{"n_layer": 24, "d_model": 256, "n_head": 4, "d_mlp": 1344, "norm_place": "pre", "norm_eps": 1e-06, "rope_base": 10000.0, "attn_scale": 0.125, "parallel_block": true, "init_std_o": 0.0412, "init_std_down": 0.0, "optimizer": "muon", "warmup_steps": 0, "train_tokens": 350000000}
MLP neurons of a small language model. Each row is named by its layer, matrix (down: output weights) and neuron, and shows model dimensions 0-95. Each number is 128 + 32 x the weight over its row's rms, rounded and kept within 0 to 255. Numbers have three digits each. A neuron's up and down rows have the sign that makes its largest values positive.
A block is one neuron, or neurons of one layer that tend to fire together. Before each block is what it responds to, as a language model described it from the Wikipedia text at the highest values.

Description: Definitional copula after subject
L17.down415:122131149179089110144144149153159183099073104207124129138165126104126128106108114119207199130139056136114147121148127110072134132160146110115144116117126096190125114091069043101128130141159096106072145141154116155061103108140078093103173132122129074105138134137152115119107123130083119195

Description: Notable and hedge words
L7.down18:098130170161161159177107127116056094149179135127135144133091107054171160133138144095197105093128156149200127088127142071082172118163163063116091078131141121119060122190124173108079155149063099129153144175169132127148154113140179088060128099071165142150129081116118128138148153080088049155
L7.down30:133072121062122127113152164091096056102107168134105131099113061170109103166159132116077139107145133189173151178099142137235141120071143093084169077069074083106121094182147173134145155179113177097119079106107160155120093138113130049141147168129126107108167165105121139125123138093171143094
L7.down324:118138135099174147158128164108105129140137179127101100189160116190118124173081113051148177143079110106095111133070101097123144203102146136131110098127136158184147169141182121132086109128160221106175103087150074141145129170134126174147114090091121135154134103128126151041157118059157162137
L7.down907:097088139123111103119153118138056094112121188155162153157117140091085095171084090107123119111117109129157149081214199158130185146139132119105116072105149137140157084098111088181143157089151154117113109136129141142172131116152115076124126116108103078145058077123088116154158162190166111147

Description: Name-to-role separators
L10.down25:117156153098081148101144062111149157143120135148125100084162118126077078107110114108118079070096102119154151127165107103124104169104143186122203106176130132077165071120148129113143104131070100147121106137171106108131073134061189093097163093113077121116146138222122142121094186167121118146
L10.down75:133133114108124094138160122060108087143135057171129091100104141080115073099149131107184120131125095104078118125055147149093111161099206175060110108152077153120158145157175147127166144089124101101109094134149081079147085147112140125087092131099102150116112142133093155108121151160063171068
L10.down260:108122160112098182088122117109134146124143165120099161131202123086151085103081142142086137080168138096119102069100132124076143141124090084081110140117137113088101077079105066165183209128107134132101103128147137070132156145103101163082107121117112144095142137083129078156178122152146143125
L10.down296:156107088165139180118161159163113120145111173125088130066108158149123086137129150136070093125204154128106116106134085153112137171094187117142074202160091159145196122144098141133112130147115113110153101121128127129139141119097149152068134104122108127092117126150130160133127057164149088098
L10.down310:106137097092119104137138138164150089105137142143126123146147183139165121146124096129079079154136121078128128103117103113109086176121134203103132090133097169121102091099114107174124111087029099104101173138127109125129116106137127073152085138154108169113114170135187157105105185102115135216
L10.down351:144171143124122153112162144153075090101088090157069146121134162140087119128098125131126130105097126093123128146148135174152057136141146069071095149158103117160098122091135124136129163101137098139118114140100100102078145092096146132108097153117156143106138120111104182110113131117152106083
L10.down377:126080108111145144186141079193121155134113160167144060113149179136161091064149196158141106140131083108107120094154175149153158181038177091100129172069157214179116153119118149171139071126096155131150180149140164129091112135118152159145161061085125142094119138149115147185092116144066107144
L10.down416:139133188160138138145150190155120112102139165142163156147146079145108126089068082129120109159118128061157123155138112148128119104140087060117141108131032122187164167058133181170137098098165118156174154135167099141108164135143127075113057139177161108160144142049155100144140160160185116144
L10.down511:104108139123121160089140128127078083123091201137131160158072129140132096118178131119196142111146109100079147171135090119092096129141098091149116118177062135176131143126111092182124081071136144079166094093145109138051175119104182113129130125131158137113092094141198108122149108124101089083
L10.down564:142154192108138140160104129107107102126130135131070148044151157165088098160081150143113178101136149127127156109156163186141156092136102140204116124157184102181189134074168080097159080061127070156037151108135128095140085126101126116131110167162128184087121100083144124158112073159078090117
L10.down783:091092150063036096086117143181032146153105140141106174123095141119066136192170139105135112086109155115145117106164125091155099069090115140181131166144090162127116145174116145092137121200165125151126120128160107167146183153138083157109061171086131146108096147105137146111139103196121078172
L10.down1021:149135179106174129133093137088099076069124155141048118159137171099167113162140121100112145177102106118164157091103134157073103139183205141156087109067151091092168123130162144110154110192118157088096063169138059142193145108122110115143151190142136159092113121190102117130084143093162067184
L10.down1029:153136125107156163127133098112068194069145079134140192089139146137110139192125089139093122091125073125150107128184081145122141041156123064098123161155090160135184063090168116103139101103095110151108127106132135025070176173150149114127211171172126090075120177103136076117161109158134120093
L10.down1085:171106128108109128106104132070118175120107081061116151111143154093112101103152097097136152130157131108143100131147090087172083107137084150176164187111085065096099093116153120198183093143097085172144102054161130181146181160132128180117113175126127115123075093134170092117102139114156136135
L10.down1231:201125185163079206084093142103117141137148157123125156105139033113194144088076111136104135137060091115142121046117170077104154203163103149156126078124096158141080168102118125107175140142088083077111111147108154128099124106158143129168184152106150190106141106157160178097138176145144127096
L10.down1342:094158163106170116153139139187140135178112121108124064062154103102151159085122154129161090140090151066154154075089154130111090131093123073141154083104123197184130157100156140126183173148163169070130113092121161102120157110111155168088156202193111102123138133126181103107149150086156175104

Description: Mid-number separators and digits
L7.down286:103073091164123133132175130160134105105157101117092149161088130080144137108199170203148064158118081157153123116123146149136126171125122067133151153125174158165131108085155117141113186128181101150186153126125112163108125165128098104111198079177135099102152119118176167112126157152083112171
L7.down353:126092109127125150112073090132083119068127148103178146185082145132090084117108089158145118167139198115121172094156165117127148122151106145121099141057117113143125147079182154164114136137147146120109150109116174132146122154162119159047141085112105098200106065111126157137116101100168052108
L7.down426:112107145108099132151135181074140094163112103131102077152118102160120171091064138152153171107167147123138108114177158104144093117135098104151132126121184088113101144141102138135179188143162098165117144111111112145117116118131100203155104167103135090111139060070163106137154159136188101077
L7.down920:096129160144138100100129144188081135118143181175161147151076113162057140117134125149140109090068164102169118102129178088144139121044124167065090126125094094129090102161108086176107128173067086082164151142131118154194158087113120140102051117109150167099073098136134103100113169105179127151

Description: Table pipe after numbers
L10.down34:153091099173134149110117122113052122190138132114113110129102142075145167132150107115074101146190151099147066074129125138120112060098116158143109088129162169128086186100131116114088172100126146162172067085113132085174178092101083114106146104107139143077171097152136135160120138090136092095
L10.down111:177126086151128145153141172168143143175163125151119131129090184153134101124094183144164124116117136107120200169074103100103170106121113170129087160112123173065178100076159165152050167117174109178181083122080135129147075171167167103146177140123171135151136119135108144142086145147091111106
L10.down207:125131146100077174129150074180164102096110066146164120123110175176173130101089124109113087089141092167130148154118107145117105135169099184162121107179118077142161149106163115133127174153103134157094106105144124057112111138151149085157118102104111127098161156119104114100118077198125117113
L10.down226:132106104152112075104164153119149108150072131103158140118141091172174155164137194115111040114140147121162158124159133116117144098090122124130102103170154156101123138086133111121144125127208116167153094094085193102129128131157109197106106141122125181123157167149091173104108182113079083136
L10.down331:137134112162116167121125145152109132146063170148182146089085115121044120107116124124137171148169146165175125179091119118088106164096113133138105106159187136187166120127079149138106166147107072105142081119139110151119163113120178095104110106140190070143064141111122142092156126141140119085
L10.down335:088080164139152131090141126161127108154176091152110122187104153101142111109157172127090135139143101126165156071108109075165145135102174173114154117112106124180141172080198133068118157143109176116124164139106128230169150178156149176163121145077081106103145125120135125098110134085115075155
L10.down509:133063113113117141121137147133186069147156090036107154147103174068103120111112167144063125156135108132194110140070139110154122100154074097129184057109100165143096064145093122093135155080098146067112119127159074175134190108153144132141068162164116127115125069131145196140152152079100171201
L10.down604:135111097133111092129124171137164107167137107163150052106154118133131088160102096063117129102145124125133137134111164128115111099124133123073121143104091160225153079102184137118127132131110148122120174132177060137122086081164192142146078164119098101092164104128148107172084082112140101153
L10.down626:105075069146158092133137098132106150130141130160122161141102082117087102128117105077188095096144128110168086083150129109090104124085140100098128109082133124177102139119081102065094085124085150122114069117152116134136129079081070090128135123134152070148121136078176200152177156111153133142
L10.down660:133135138154126118127162177090138139172083146125160122138130124160153121101108149176093054117120097185089111157181106117128103167160097167117056148130092089145165093144103134150143035121112139139088165129166096131059125097147161142130087145182168062113136149108142141112117106106117080166
L10.down699:147101162131130151165120156096133119126134129138124099103132158151084128098115095168109093142106066107177126088134140102150098097138064147123141104131133166083176081066109127089080149096108126090104139124097069076145151175114124105132097133182113142110077149100136171128191090145093109144
L10.down858:108168145103159091133117126109179141129130119140180134153103106096133147157071129142133081198137141120205100098169113102148093121114147157106125129193122137096157176113130174136138113084146188092113194088134153129110123144116099131140083139111164130174152165163096166154040137145112155132
L10.down934:116111106103132138097131098086137119170152070128173163076092171162136116134161098190130140136118151124152112116096104119155153137094100089150068136086194133154072132074150148078085132151119138154138097171179118107130117123129119104132130124117104088105173166105159204071120079207146102120
L10.down1098:088144129149104089131118202104091102137092133095085107188129051116143117111116103101122110110127108091070167115055180101095138168156136039120154237160158134156143140150117142151135103101131087114163129086126158174086104141131134088162140180159086115147122135073191103153119120117120175151
L10.down1101:080059088126111177137181097160097120139113092137157110094180122133088116067151131157132153126123093106108146196098143135144077130149150107076130167074125186166138105165091138113117087153101125082133119133035075157105150114112141076131125146125115175087127136075098180180085175100101087077
L10.down1123:153119117167128110136095101137133136160127100118107145151068125111130070142112123067094091116098190099100048150082121172105131158100120120119130153086147152132103166132159159107154119144123093117167093120101166113145134113191091126116167065157145118131110212046149136131148101113136153152

Description: Notable headings, line starts
L10.down5:090088149141061153175127123179136086140207091067149106090125148165153130201076103132088178146094153110114105142152147182167202093132100142155115172160155087136092155111141088132184086139152139098095104153100162157102119119104121173097157123156141183126186144129069098054157098093164079142
L10.down245:160148197136153127136127149223145089095097107132129123150151192081155164103080146113067150126163168091178104086093131147086212113137140131160156172072087117122100132095113119173132132103139161128158111150113128122101134136176067130120078084108142087141169157162161092194165117155119132131
L10.down247:134054139123154124078096188123082144132153135102093164083173075135125113181156116143131165166195146113150130119128105147138121111123115085129159188124174099138064117121068098107148177087148088135127146123080105084127076106209164165093097147147104167165137053098167075094107086138176119189
L10.down300:147108046129100124126116064179128200114154136090114173116174106104135117145099092146164109125139095091163056169124159120149093106152168109103109152079150177162115106117124176059181151135170163137138134129110150109155082125138133098136118171191131137135176140101132138187107132151144119164
L10.down350:104167067126171187140124103077147101134132126132179179154079152205151098080109152154130139097114108144210120095147102125141153099046121118127116123140165100157110130107120144159097096163181158128168101093069176148101117076112146185163159129118127176138115181154160128117113095178131085091
L10.down381:066166098104144094091130119165102102104159113146135138122124092138145146164135127158119154114136113128135153108159140115172135071131086120131165069128201140104116163150095125161094129169117083134101146111142086155089150180088131195169122097117096141098195131118114103097154171128056122080
L10.down413:172087107172106079103148130127132114141129096093140096123080085087114179175115143148149119145135123160106095180163108107121142093060127157119121073115133117098156105054182114103134146175127129125164111207124183145142159159112180150054115111173126140127126127136158188135100103158133099200
L10.down422:153074133085122164143117120164084155169139107118084124075156188135156141120088197082152126080199121203146151137130125167128102115106140129139142169104103152149168088114124088072169147146156154125104122170146134109097107081065141128098170149133143164153116119134159114075128178110084119145
L10.down441:147074170103143135096130097166120161148153061091133167127140147123154047123130102091109139166113147118182108139107141115087130151109122143178085093108179101140114128117132132112124146103150089132087108133077181132151052191177116118178104188133127164157181148068164114152101135176131101108
L10.down746:069147133124115126060156096192071112127103189126069116123092131214070096099120121085156130104160176119132085186146125099152112178150091110154117062077105068081142241127103182119090121096155102070055118150131106105142118092215071087122142131137167113100107165133121123175121160168135111143
L10.down753:163071135125165099119088145154163131174164138160147048103102175115146143163083146120127185151181113175155176114152168119108113138114152114100155114107134114136129100146130161082129110114130135169122121105129145150149168153123173119179130156198128030142117116070103129171106097131117161115
L10.down819:136167132086151129093081162156173089147175149158134138152058045107145158090156137133160103066113155148146129088125106141120114158205137172133123123083178148147085081114124177116073116106140080144170161085177125157110080191097089140195153104092097126118119032128110123136146123080159113091
L10.down1117:146090162112178101182098141068109100127140210080163113161146089127147100131115078123134125164153125130132111129133138106128137185159176088161081090096224125092161146155079126157100135133154098121123122127209151137159161075152064171065078131111091155102145138123129142163093129149082093112
L10.down1164:158093130093115161120114077140118116091141140142130207148200152122155140134095186102042138084163107157095173136112161113151114154134095071142143096117081087146097108166140137113150124140059140081138129123070103141141097145099120154106166146082129123144209127113123195088128123071140153089
L10.down1188:123147078146113139154113126120204108073088096104109168096127160184134192150131149105108129163085137134093149116197128112121145101150110146120117136149114126127115139135076175032125120100136192094109081136069104177140131134166143177071141144079154167140085157169113205093154141137087115114
L10.down1285:133128099160108094093111092137129176102163174110110127184091148109113072159065140071104133110126078144158030125086146135146136107119129156147116174144104122090178130125159125101101120081178122132152124109150074120093103137146138172120110121142148105142167138135129106127159192136080105106

Description: Descriptor verb after subject
L10.down116:183128139168088153075155139121095136154126155110094127170138198142133101140138157118122203151089124075117139095111167129103064106051175116068143105150116102153143094130137149143114132153116157097138108177104172173124115100157120077064104167155150126146116177187083147113099136115129160107
L10.down307:172129173137135136127108135122112141142157171114123113080125087147148092157116130190157140093136113056093125136116119126137151150094096093176177152136098090194055158060114148111070148164164131180115122100078098128152065092100067124114187144128091076157119156188112146145071072124130164127
L10.down440:136101075103127109088125089149173156220110171103148077143089065124191169153093165125140136131142198181091174152137184133121101130123199142157115076157139069153140103149126123101145134120075088137128132188138130106087045121137107080123129114094162151135154175080137114172123177124104137177
L10.down485:137094101118100122148078150091223152146127087131133100164178137100093117154119172133114060152139138106075187117097218175163130126118036152149118167112127085135144096150113154122120109123104177114130080068099098154144166120182039119167091139197088146123133132106099070141135123154099115125
L10.down666:110134136078145147114120102139109184131127079101116087225095137111098106139087150128148101120134109110121142146130098121137163151151124154084134088143147131105145146086126125097119119103158148102154125123121088108099111138204106187128152099149103163141139093129130132115136191132145072128
L10.down705:120103099069178138147105142102130129109077095057106135167104102130158166133145165168162153134075141128111113111128139135160112172090049089058096150180126080113118141103089121140148130055103117183107089148158146102166116141140132101155107114054124180132134116068128146164128139121142109095
L10.down789:194116086160168140127095138176079095131171147154093143102127114125100125073140176106138092147104152105124133137118124191127157116210057100093118054124106112130125118128094099127116112159151160142132148153118151119124123108116142183192141088155222122191213111134155111058064129047153154117
L10.down804:139177105130140169101103093105077170142164133158160114153101130067068144096060151100098098077117084160079090155107139157148155123114095165158105062132088139143143150139214110126162174129108084191060107145207134074139108106111120145170130116166042084136120089137130143071161131117140140080
L10.down861:121097109131157153115120091176142084081116161113158136164096108109127146140180129115146093143138104139179157120109189145116196129105191172122069154146141147097234133170134121133118126175108195122134101163102103164150117136151067044196130162079160135099204094159119100104077148053099100101
L10.down940:114110114094133142119160094078140166072098160117189123166189057093082093098141110110072129123134072147135187146164151106103100140138108087160216162055074130152137140112180095061073070162087179108128150145173131155160081120110133149121094086113138157127139088134128147129165139046133152168
L10.down1171:182120156142164096064145110057152122094079169127153137163107087047162071081103109163097134103062166161115118126139121090143104171141118066116086096156112141105132121165146122084126129102116110090160157161122129159082135101135130191139109183160134084143091135163108116168122096110111141087
L10.down1174:117131184128140172131125140133150168148087144104128149163141119174128196107110121123094154120125098103098086017136154178095195080124114142118144128163116154094144113144146108149098130110102101156102197176137092053120186072151149090129120127152149116167188139113065168119156125154193105144
L10.down1271:083135118124158136169072130102089123164136088116179116108165179091146103163126188116099074152121134107092135119129121083177132117161121096112103169111118129088113153176104104154162121090146111088143195108090193117123101120116126113066153079155157045087144115167130119029141139075110102111
L10.down1311:095163137124141108107132095159131148054194079144157146117173150106113154119088148151172090177134122182105032117131158159151157152090125179075047102189163110153149146128147153124096097112135183141117121146123137115145132188171047119183123102166114156099148110141161145110110063154113123123
L10.down1320:168125136073107069123132166111108060159121129133118193145095123104075092140140178156154122132117083111091131150073093172127118154110122182081076077158083133131084086148138123114122081099135066191105234110120121185108199145167070106183118117137132177125105061079141109129133166138138091125
L10.down1337:082141114078126086189152114083059147113127148090134132130199154098144130162094081174109115142096188147166094106061173133158069132161118144112152116114127166068151096154153154150113154165135079142090156132175079128106097115114153110122119140193098163120158155134145090100069138120125155107

Description: Transitional time adverbs
L7.down13:108117116217100102125089147123148140157089115148109086172135117090129168129080123168097177131120195091110091078138141138091115117105189130109084096180125143158112114153169094137105111134100177099124130191076148080171199134125138138135127172117157146113129187119108106115101116087148130112
L7.down26:201182191188114115102108084168186102123105130132167108204088115134115143155120193100107147104162157120127149138130139105091125135102148102088089138130130051111129134111093104099158178173124117142129156068154117158179078099111116070133115164135113111172158103116078149119143181080058075140
L7.down908:150135127158129076063136166132156098176136122100101111092130140151102186230132136129137096091165130114087137137192120168174090144020142149111109101178134151130118118150138113121089139131099149110100161140078078098111089181114088170120168121195159136109139158134167160092051138098099171160
L7.down924:084081137114007170175104064121128102159151185127186128086161138108152075088144120155119075144124179095141150101116132086108128177091128143156102042160100147118108129119160117133111157118158055183080149186129122121110071151084095143099124109180192119158128152130147162106102167122117144098

Description: Mid-number separators
L17.down923:122091132131103180173111146073142158155112117151103110125095131159205067069111141093110131157141137113112101096084119161090096090105110099137064185206083089114148187115138147163158133122070174117152155105171097135124079121127103163155101155135155174104146168141044163093099071103115129134

Description: Pre-verb slot after subject
L17.down1110:120154132103122131120111160147148117133070119126115168086128154154153131125113158097128156097166077089143089198116120091025083091091163100121104074106148183116167091146099124059126163165094127124111095114184107106109183115119158094114153142106124140138145110086082129165125115091112153145

Description: Table total-column cells
L7.down6:094153148078168182092102118172174142109102168109122108108099140111106155219104150029104073117066172146165143176137138127164085117144104119101089157131139124139121154112110106163137123075070115163136111104104114160135085065161068108126141127136074103119171130141080133121122068124107165127
L7.down748:105091141150141170134113129152147157100135232154101156096155103135129168107111177131166148148150116146119088122168145106136141169109090119132152083122157078198117085183136097151125105139172104200146142101158119146128146173127131155106193120122111224098112092127133138177121122136196103137
L7.down929:064109198151165199157090169071129129108147154071180120119122133145192180107124119109110077184107172160156085143156074172109110132103089084095115134053108126164137056136167122151079110148115071134105158099120107138191114153071097131076119123143105095114119122132162152083172090088092148161
L7.down1124:113106171078136140097129100142077141150123115136166137134146087089136094150106147111124155091167148089150119109108153122148079094107159123133112164108164139126147090135127159098088136113097161126086102183148149150139137141183143148134147113125126114126147126112134181071130166156111111064

Description: Decimal points in tables
L10.down46:174096137169118062142163147136131064136078134160110149152083157146138154166120055147138045158111136167085116156127085124163123113116103125176124138086130075137147175125187093098148073151201196100133154114150110156100126106104138102108133113174138054170113130141118138120117190066141135094
L10.down264:150161111141085145045131110132170086069111170100145090189152190083159133109100109170132075123133131110122080139158112145132147123088094071162091139167147125111124176142129135140083075150141099084136140083139084148176101131129124111176136090159121082186144057064182137121101083170180163073
L10.down291:132124152129148116125112205117083152135093159144095175123113139167144150126041105167126108097180121059084136112118124089066179151143173132164083097105091081154082148139129163160120112111150138150099131091103056131107155146114105131172103106155097123146167128108045134137130108093121129134
L10.down326:143097080136169083124149134159124127150098102165180118111134141093145115112058093155169063124110145131155094178095210154120113147128059109110090115127053161084146128155119065118082156135108144129140102161098123138141095120149107174166158098134115098166098212172169148180156149134150096143
L10.down356:130137154187169127163105108124089123156109171148137080106091132101112143080124180111151112112174162144241195176118150129058163112110110088125086099087147134099166181145112100182166166143128137146122120132159130097125108117114209091029168157121047179154139103118172116111107166108084092102
L10.down417:160111117119112113112134145173145141131116145122087086095162176121104152110111098124168124079112106111114159138137111085208144102080105095114162062110078108143125132182156134146159090153091186086132187120149096160132153135129164151066109134136148115134130109172136104126117204108172177114
L10.down424:163127116078079136135105136129029126140095141142134147137091142087127100125101164153158107117157171185113165166136093141086097098013103142073138159152113065101168114161097158187132087131125171153128098106108079126098097115195124160166097132096108106096147134161169111176160162096100097102
L10.down707:094132148118115114148149134146103071147100143114196115119103129188163168130170137149088128129156135124132093071155137106161120092084091076073100149096082118049134165135111135140110096103074155134133121133072090181124143144122166137146109138133066095040096185186187077177168150114143131153
L10.down709:093208108146108168089174160089115100161159124160154120092128132168182145177114117132121101132136112134170093125127134068179188161117110140199142095110059111119135106048136083117150098131153110142117134151145120178079189119113164131191142133136171108126089112153089117085144097134136075106
L10.down827:111076118086118116165110147126141065125112140162180102121128134198185141123121169148178157089111139064090115107090151095123130203131095135123102126104102111143164111150129125111118113098146138125084150113131097145106136100148109158090088178086104147120131074077147113174118149139096104141
L10.down866:126111116111217081169120107202125174111126051146077134118135117088084080152159103130161090158131186098155170130133079186136152107083148131126113163079103092074165173106108115164130200178127117153111126116154069103141151128102153101122105111136150136150122131141138095126083180117143192154
L10.down885:140150095109103117094192101127142167195114111156152136086119207115084147066105094138114135103111116152135079065089153111196124126085102195133166116122118161136139113149099124170135111150156073161108106134161179156152122106161145082196112110103111157134114087116137112125130075149168112141
L10.down966:148102101144089109139144129114158096149147203144158130133141146117066109149168102147084119076131128165136106160163203138127191067106117132125203175097129123100093094111147169099167089142190087123134124096105103180128169158092108128106134168123103129109109146183181095147094111160131168136
L10.down1087:145105147185149078129094143091117167177097192116141137066165124189127144154141134149133091088131191107155127133150111159116121124113061132120180107080149055154102118144093125069100129129153087160135099071174101080130135116090115150104149132143079110164113149130108109166105151090149114143
L10.down1212:087101150076091182184121103202133101116097119152124170123115144170143164169159127181070176076137153109184086114163088109108114118097128149151111131051075149117094088106136102173129164088154168096113109091122123045097213135117138098093181132142105071129104145143188098131141130090158143146
L10.down1251:135189110091131121102115137147128080150138081152108121106070152168115151104171115121109133181050182159084161112118107123107059185130183133063176096125190138159128146163092146141176057148135184114104081131162140124149175063115128118189109126145141189155092179101119169087142110187161156167

Description: Table cell separators
L17.down384:115086136155130168131118128092107103110113094124135214133173112098107050091170153121078120155103114091157133091115114100163124086042153160110181121133153116092134189119074101156119173161161130131081158138130124152119147160168101061118128133187136123076075151148090158122167111092067153127

Description: Role-introducing function words
L7.down274:142109131043131114143173145103130109174138155094086121109132152140138134111164088115124134107157186163128102158172174150190131106102151107148103115116132159109097131162155059112117140128113171143178134113137144087145157127078150129134153081092106092106194048142137170125126144184157078114
L7.down687:137121120113164162148183171120080123162122063176131137155079094134112102106079189115129139155119085156068132092081106136137129122131160093165139062115078103139088139130117125182090159132061142121105077131092109145160133048150174136133094142144142166108100097169139097109128157096145135151
L7.down1108:125070155112101082161195193128187101062101101095102128113136127141145088036197090091084085153118146123083121138137142106109091127145158144114100127104146101136134182139100156144158109123113125120110130115138103083107101151161045176108168100114081111087184160104114129173125111119139092100
L7.down1114:177163131117098157122133102141106100155092095116103087073129142127170159132138076164076086133090118173155083195133094119201123170063139145139081061158039138169124133074154175152150106193076132179021164149115116149149091115079115133124132100116158121098175145161092167163145104135157054088

Description: Adverbs before verbs
L10.down164:139074136098119021215203182104040037100129152152128140119161144154139134087136117132130091138166082147164169059127144113133101092104116116098113124056128138150139119112104090123161134057105113145163132129146087135131109094161125135120083125094097135161106192117153126152090141130122063177
L10.down370:174098129120117135087144127153140168033136123132173159151119135081196153113139172117158076133086088095076136093126147081139124150181074119083083106133089129124142090133148142072180131190097137084111133115200096149145163083126061155124157087155143164098187123124141133129094118082085138125
L10.down603:084143143100157069155145120088086151123112153124119125118078138126125146128096108123109075118127135060104089161084083142122061107127106098124076106125193184196158117166141126133117081085092082070159153063103098150129136156145195080121148164135097135127167117133143139095074121176149089103
L10.down659:194146101039151158115181155121160139065098112173141130156104149151112150201160137151131157139184133153145114102112137133077132129064148094131129100105118088135209076160123131137080147129091098162152144119134081102149133143166054135077133191106137096115129104162148074153125186050110141185
L10.down681:103147130158134194130115128169069107106100092136136157111108138137115080111120138108129155145077114136175110144154149142112126048017169147207111178109149111147161149137093098131103137129141154161153132174159138129107187056069139108068093110191135110142156142099151126172142180131146151070
L10.down864:108139132121143164155147101123119095071134100135103111137107081124149147138117116133083113139114134154161143109098188147173154124127111096165142188144162175156130109116156106153133140137127098134136156133107172141165175113103136099131070119092105183148123115152144111137104132191133130210
L10.down870:134167124113105095128104094140114129178111113123098150125139168128162148123099202157072152167201107120151144079116132187109171117148203179176126117210108110105143131137123065116144063101136144122137157067114103160148178145096154105111147114073135165141110137163133102054061147149141086136
L10.down880:089063113147172078110159164144158092171124116164132095117191111142121101163118139126167137090099145113118089191185150105045153119144176156114137110113151128129147123170147034092140145119113117105157148110111128103095159108126133119099162120148127156132113140148086095108105151078081048109
L10.down890:047162149140137148123146098110167081127192160165100121163087140098157132136090142133132095110126129118194129148222125156144158102108066140120086117080088144166095141077198132097113097125148154157100122102109103068131151165092113173146123172107177151067101177116181120134122123209167100106
L10.down909:158070087110166125036140134119124145155078114116105091094101115147151175125128101151142136086074115154150170139153195115189146142052106077143167165054065152143110098110136153063207068129109124104096150184095123107088147118145132151142136164124127168129112107111167117104138151129097108171
L10.down948:153083134173147084123096081145143085095123113078129128133125089126123109130101167160083094094173091188143187069133125116168128090158174107100074089107142121113103076093142132108138150095083118158125036141117113137134115148098172137145207112130102154128112086115152120130089069036095136172
L10.down1086:096107084197096091082166142111111160169126156128154198115145138167073153137089117102134137157159093191195090143119182106134102146131115046154061093145166171117118113106093131099156084195155124162034122068112158096056146145122155164163137106132063147123076134101171052104083097144102097128
L10.down1177:151146121164095100122187150099129080122135093145093111186137146106134157095120131142160111125201144157180148097130146158164144120165147105170102126113128129095125143167079052065120169150086103098117148101203119149164117180143095124193197115116108094140119090127174092218145138101144120138
L10.down1183:101129104151116191200138171103184085135187140109172124117076137167086133169149134135126118162099167183082138107118139163099112173128115056147122133124146122074176154160167155146149085144124134095134141090086133140085116156197119126088187111129147116146151063168101082147132104145154078206
L10.down1237:109045147124105130149144156112085124098097165188189148107180112136115133166130156111131157097144143165172159091214115092123190107145156132144143145066072132149111180133211152121138101128094080086136141064077157146184120107107081141167157132164143205102117121150121156130113112119092099121
L10.down1322:142066162153138093141085160100078115164125147104140145159170093118142142110114141135166130147185096109112123100096121071143096160068180089139129078181121101170104071127138064147162117171143100110120171126131159168121177137146148193096113112119100095107075156137136193109071166134124084211